Weights of a small transformer language model.
Training: a variant of Adam for these matrices, 386M tokens, 5892 steps.
MLP neurons of a small language model. Each row is named by its layer, matrix (up: input weights) and neuron, and shows model dimensions 80-207. Each number is 128 + 32 x the weight over its row's rms, rounded and kept within 0 to 255.
After each neuron's rows, "fires on" lists the tokens most often at its 100 highest values on Wikipedia text that the model never trained on.

L3.up385 [134  75 107 167 199 156 105  75 122 191 102 172  95 127 207 139 105  94 135 134  97 112 171 178 168 118 133 113 133 169 195  94 175 169 141 126 102 112 182 157 148 151 156 113 176 216 126  73 156 164 170 101  86 130 132 110 157 121 151  95 184  99 109 132 185  64 112 140 118 137 118 138 143 160 117 154  93 101 118 110 129  86  87  85 135 115 169 131 123 143 112 112 127 100 139 148 116 162 113 120 126 153  94 105  94 108 124 160 132 100 116 146 114 126 130 150 111 152 126 194 153 139 137 155 124 125 136 132]
fires on: "it", "3", " not", "iet", "t"

L3.up280 [ 92 152 133 126 119 149 140 146 123 117 127 133  94 138 142 189 159  99  70  97 157 162 127 151 120 104 127 133 107 105 132 149 117  52 105 144 122 111 148 143 106 157 100 125  51 162 118 120  81 140 178 135  74  92 125  82 130 169 121 132 155 115 136 140 134 121  93 130 138 106 132 195 119 121 153 152 101 157 136 166 120  91  94 180  75 162 117 161 122 161 150  96 116 124 167 194 201 203 109 148 161 103 108 113  83 101 113 152  83  78 127 170 116 166 102 151 197 137 143 159 157 126  72 125 141 160 120  58]
fires on: " wh", " G", " on", " under", "m", " al"

L3.up797 [120 132 123  90 165 145 107 112 128 120 188 205  96 116 136 139 123 102  61  97 125 118 140 122 100 196 130 124 159  91 157 165 148 171 119 126 117  89 165 195 137 162 128  97 154 102 136 181 113 134 163 142  95  75  76 132 112 158 118  77 152  97 145 131 126 171 160 120 121 120  99  91 104  74 104 149  81 118 170 152 126 105 126 176 155 129 144 130 201 151  32 105 126 148 133 148 132 115  99 110 153  64 147 143 103 131  98 229  89 101 100 122 130 168 123 129 153 126  63 111  96 134  98 119 175 141 162  60]
fires on: "\"", "pen", "o", "ai", "ac", "ubl"

L3.up780 [115  77 107 128 138 119 139 164 123 116 129 117  62 142 161  99 105 147 108  82 138 118 139 127 118  93 121  88 102 103 109 159 119 144 131 119 115  68 115 147 146 156 116 110 161 114 142 137 146 145 134 109 116 125 123 188 131 161 123 135 163  94 111  83 141 150 113 125  88 137 201 152 152 130 186 128 153 114 113 125  81 120 155  79 106 165 135 149 127  91 107  99 127 116 127  50  95 106 120 181 124 147 118 156 139 151 146 174 197 122  73 174 138 169  95 128 165 115 129 134 124  95  49 117 126  37 147  93]
fires on: "an", "if", " /", "ath", "ash", "ur"

L3.up719 [108 169  98  85 120 129  92 102 155 110 133  91 133 120 166 142 157 137 142 149 141 127 152 126 201 185  61 164 115 156 171 154 121 128  98 103  96 136 145 142  97 140 153 142  55 173 161 108  72 106 130 123  76 181 166 106 120 156 163 109 131 128 144 147 140 159 114 131 143 128 170 141  86 160 133  94 135 113 201 104  85  81  89 114 102 132 164 154 114 158 117 132 147 127 197 143 131 126 136 135 115 158 127 150 160 133  77 110 127 125  79 165  92  90 132 166 163 110 139 101  88 171  79  74 151 168 154  54]
fires on: " to", " |\n", "R", ":"

L3.up844 [140 182 109  83 137 142 136 149 159 125 186 108 121 135 123 139 145 109  89  78  96 129 124 127 107 102 144 118 132  75 167 160 109 148 138 112 159  66 124 127  94 144 122 100 160 124  88 154 131 159 137 101 104 207 196  99 125 132 113 118 111 124  81  89  99  97 171 131 138 134 140 168 131 137 192  99 157 156 122 206 118 114  79 132  58 119 193 104  63 139 165 149  51  35 135 101 101 136 107  95 103 136  89  88 108  78 118 140 135 132 130 131 135 192 113 175 116 137 145 170 169 135 135 111  78 115 116 129]
fires on: "==\n", "re", "om", "ir", " ==\n", "===\n"

L3.up976 [164 142 105 101 124 165 135 148 128  72 139 124 146 147 130 161  65 142  98 138  88 103 120 148  99 172 155 167 165 124 177 135 193 144 110 109 125  64  96 206 115  60 138 157 100 151 118 135 118 110 173  87 126 160 132 117 126 170 101 136 112 173 104 115 177 117 118  92 129 144 150 155 148 141 169 128 147 100 120 147  24  98 105 155  97 137 127  96  62 117  90 135  77 122 140 142 158 169  83  39 151 136  82 168  85 122 125 126 202 140 118 137 148 160 144 197 199 130  96 145 165 172 108 120 142 180 121  92]
fires on: " ar", " ab", "ab", " Ar", " al", "ap"

L3.up96 [134 162 156 107 145 143 132 123 141 179  75 112 140  97 183 121 190 154 133  82 113 176  91 166 106 155 143 201  99 139 121 146  44 187 134  96 178 119 109 131 188 139  94 164 148 155  91 144  99 140 167  70 175  72 113 167 127 128 168 149 126  77 105 166 127  35 147 173  88 135  79 161  80 161 141 159  61 110 101 157 146 172 105 101 130 130 144 160 152  91 129  76  51 169  93 126 151 111 108  80 201 127 123 159 103 146 166  98 151 120 164 140 144 160 127  72 168 149 115 130 149 159 113  80 131 156 218 117]
fires on: "pt", "v", "ct", "x", "3", "t"

L3.up633 [144 142  84 140  99 172 157  71  93 119 110 181 180 143 136 186 100  80 122 137 136 118 134  95 104  62 135 147 154 155  89  73 143 169  97  65 164 137 126 139 164 141 115 206 175 141 162 148 110 138 155 131 109 134 101 136 114 167 110 123 146  61  93 159 154  89 121 125 155 158 146 162  81 123 166 184 102 155 101  97 123 142 107 121 108  99 128 113 115 124 178 129 142 142 110  23 150 129 146 113 150  89  58 193  87 131  86 115 175  90 107 162  92 104 150 145 128 164  95 124 148 121 111 154 142 126 147 153]
fires on: "it", "ect", " the", "fer", "e"

L3.up304 [ 72 140 107 130 133 119  98 115 126 231 145 140 170  96  91 157 144 196 157 171 118 130 134  97 180 144 148 139 140 158  85 177 134 178  78 157  96 140 170 164 150 141 182 178 109 112 133 168 147 137 168 119 106 119 107  95 104 104 144 155 143 167  88 164 149 169 184 143 143 174  69 100  92 143 106 162  93 119 101  98 138 154 114 107 171  74 109 133 131 129 108 103 141 106 163 136 139 121 137  83 105  88 152 131  70 151 120  88 108 125  88 131 111 121 111 139 186 178 118 142 138 137 128 155 155 150 160 136]
fires on: " for", ",", "0", "ric", "ical", "R"

L3.up234 [ 60  91 103 188 250 112 145 129  96 186 135 124  77 112 120 145 104 144 106 151  77  93 143 174 130 181 103 167 113 128 110 135 119  76 124 156 146 134 113 204 169 127 118 137 133 112 155 134 125 154 117  82 106 173 194 112 129 132 160 186 177 163 134 127 164 162 145 136 107 131  97  96 109 148 131 150 171 175 116 154 103 108 174 169 101 135 140 104 130 151 152 127 136 158 181 115  69 151 189 146 171  91 179  98  70  97 100 130 116 104 149 144 112 171 111  82 149 153 114 138 130 165 138 123 201 106 157 119]
fires on: " For", " B", "c", "ol", "-", "5"

L3.up973 [144 147  95 160 128 142 122 166  99  75 155 150 109  98  96 135  88 112 139 112 119 145 253 132 146 122 155  78 107 107 132 154 133  89 153  74 144  89 141 182 166  93 120 175 104 141 156 125  81 124  93  76 117 100 127 120  96 148 101 151 118 146 147 150 157 102 202 182 110 128 129 116  34  89 212 172 125 104 188 145 129 119 104  71  93  74 105 110  71 143 108 116 115 101 164 172 122 122 128 104  92 125 115  83 120 127 103 172 115 142 128 149  91 131 144 198 102 159 164  93 168 170  70 104 142 135 105 156]
fires on: "ed", "===", "\n", "==", " med"

L3.up358 [133 106 134 189 154 103 188 117 136 129  81 145 131 162 130 144  94 110  82 154 122 102  80 118 122 145 102 101 137 141 112 136  79  98 117 151 113  99 102 107 130 176 133 117 179 171 134 167 145 193 108  92  94 144 122 135  98 166 165 150 160 111  94  77 136 106  96 139  90 163  75 123 170 129 157 113 131  94  98 168 162 120 141 136 109 105 148 175 103 142 130 143 107 145 115  89  95 203 153 162 138  55  99 117 101  85 156 156 142 136 131 157 124 129 169 217  98 210  93 155  66 129  67  96 162 162 112 170]
fires on: "-", " def", "\n\n", "t", " app", "ic"

L3.up300 [213 138 170 143 158 174 134 188 160 165 110 115 136 153 176  99  82 119 120 146  90  82 188 110 143 118 120 117 128  99  94 152 141 167  91 128 139 134 163 117  85 128 164 109 141 134 106 145 151 171 167 133 168 156  54 145 151 156 141 174 144 130  99 110 167 121 132 190 157 118 118  99 206 101 156 131 143 106  98 107 116 117 112 119 135  85  99 108  86 121  56  98 166 166 172  97 197 154 119 130 133 125 136 146 139 146  83  83 171  57 131  70 147 154 107 164 140 145  80 103 110 108  36 142 131 127 117  72]
fires on: ",", "es", "b", "9", "s", ":"

L3.up665 [166 151 136 105  88  89 106  78 191 138 128 129 157 145 196 157 151 134 103 115  97  97 125 135 142 192 121  62 159 130 133 163 179  88 101 139 140 141 134 105 105 148  86 159 144 100  82 142  97  86  99 109 137 122 130 130 143 126 103 105 139 114 137  99 114 137  64 195  88 107  52  94 141  74 180 148 132  87 143 130 164 113 159 137 102 143 164 101 102 134 160 150  77  53 167 118 102 162 101 100  74 142 129 103  86 119 141 152 114 165 171 174 110 107 125 132 168 201 112 127 194 118 178 114 105 113 118 158]
fires on: " that", "ce", " which", "in", "ah", "os"

L3.up239 [171 127 130 126 165 121  91 164 115 166  81 140 106 127  56 135 189 138  81 115 138  98 123 120 122 159 150  97 141 122  95 118 130 106 158 106 119 124 101 140 137  88 105 176 167 145 157 164 128 120 211 134  82 188  99 100  73 130 124 100 196 112 103 108 128 100 139 146  63 125 146 112  63 128 133 119 106 150  81 182 131 146 100 101  80  79 161 186 118 146 138 114 111 139 118 116  99  98 103 104 143 122 137 139 123 124 146 172 121 111  94 146 175 120 132 151 164 132  95  90 192 167 108 162 118 125 112 136]
fires on: "ac", "on", "ent", "o", " follow", "t"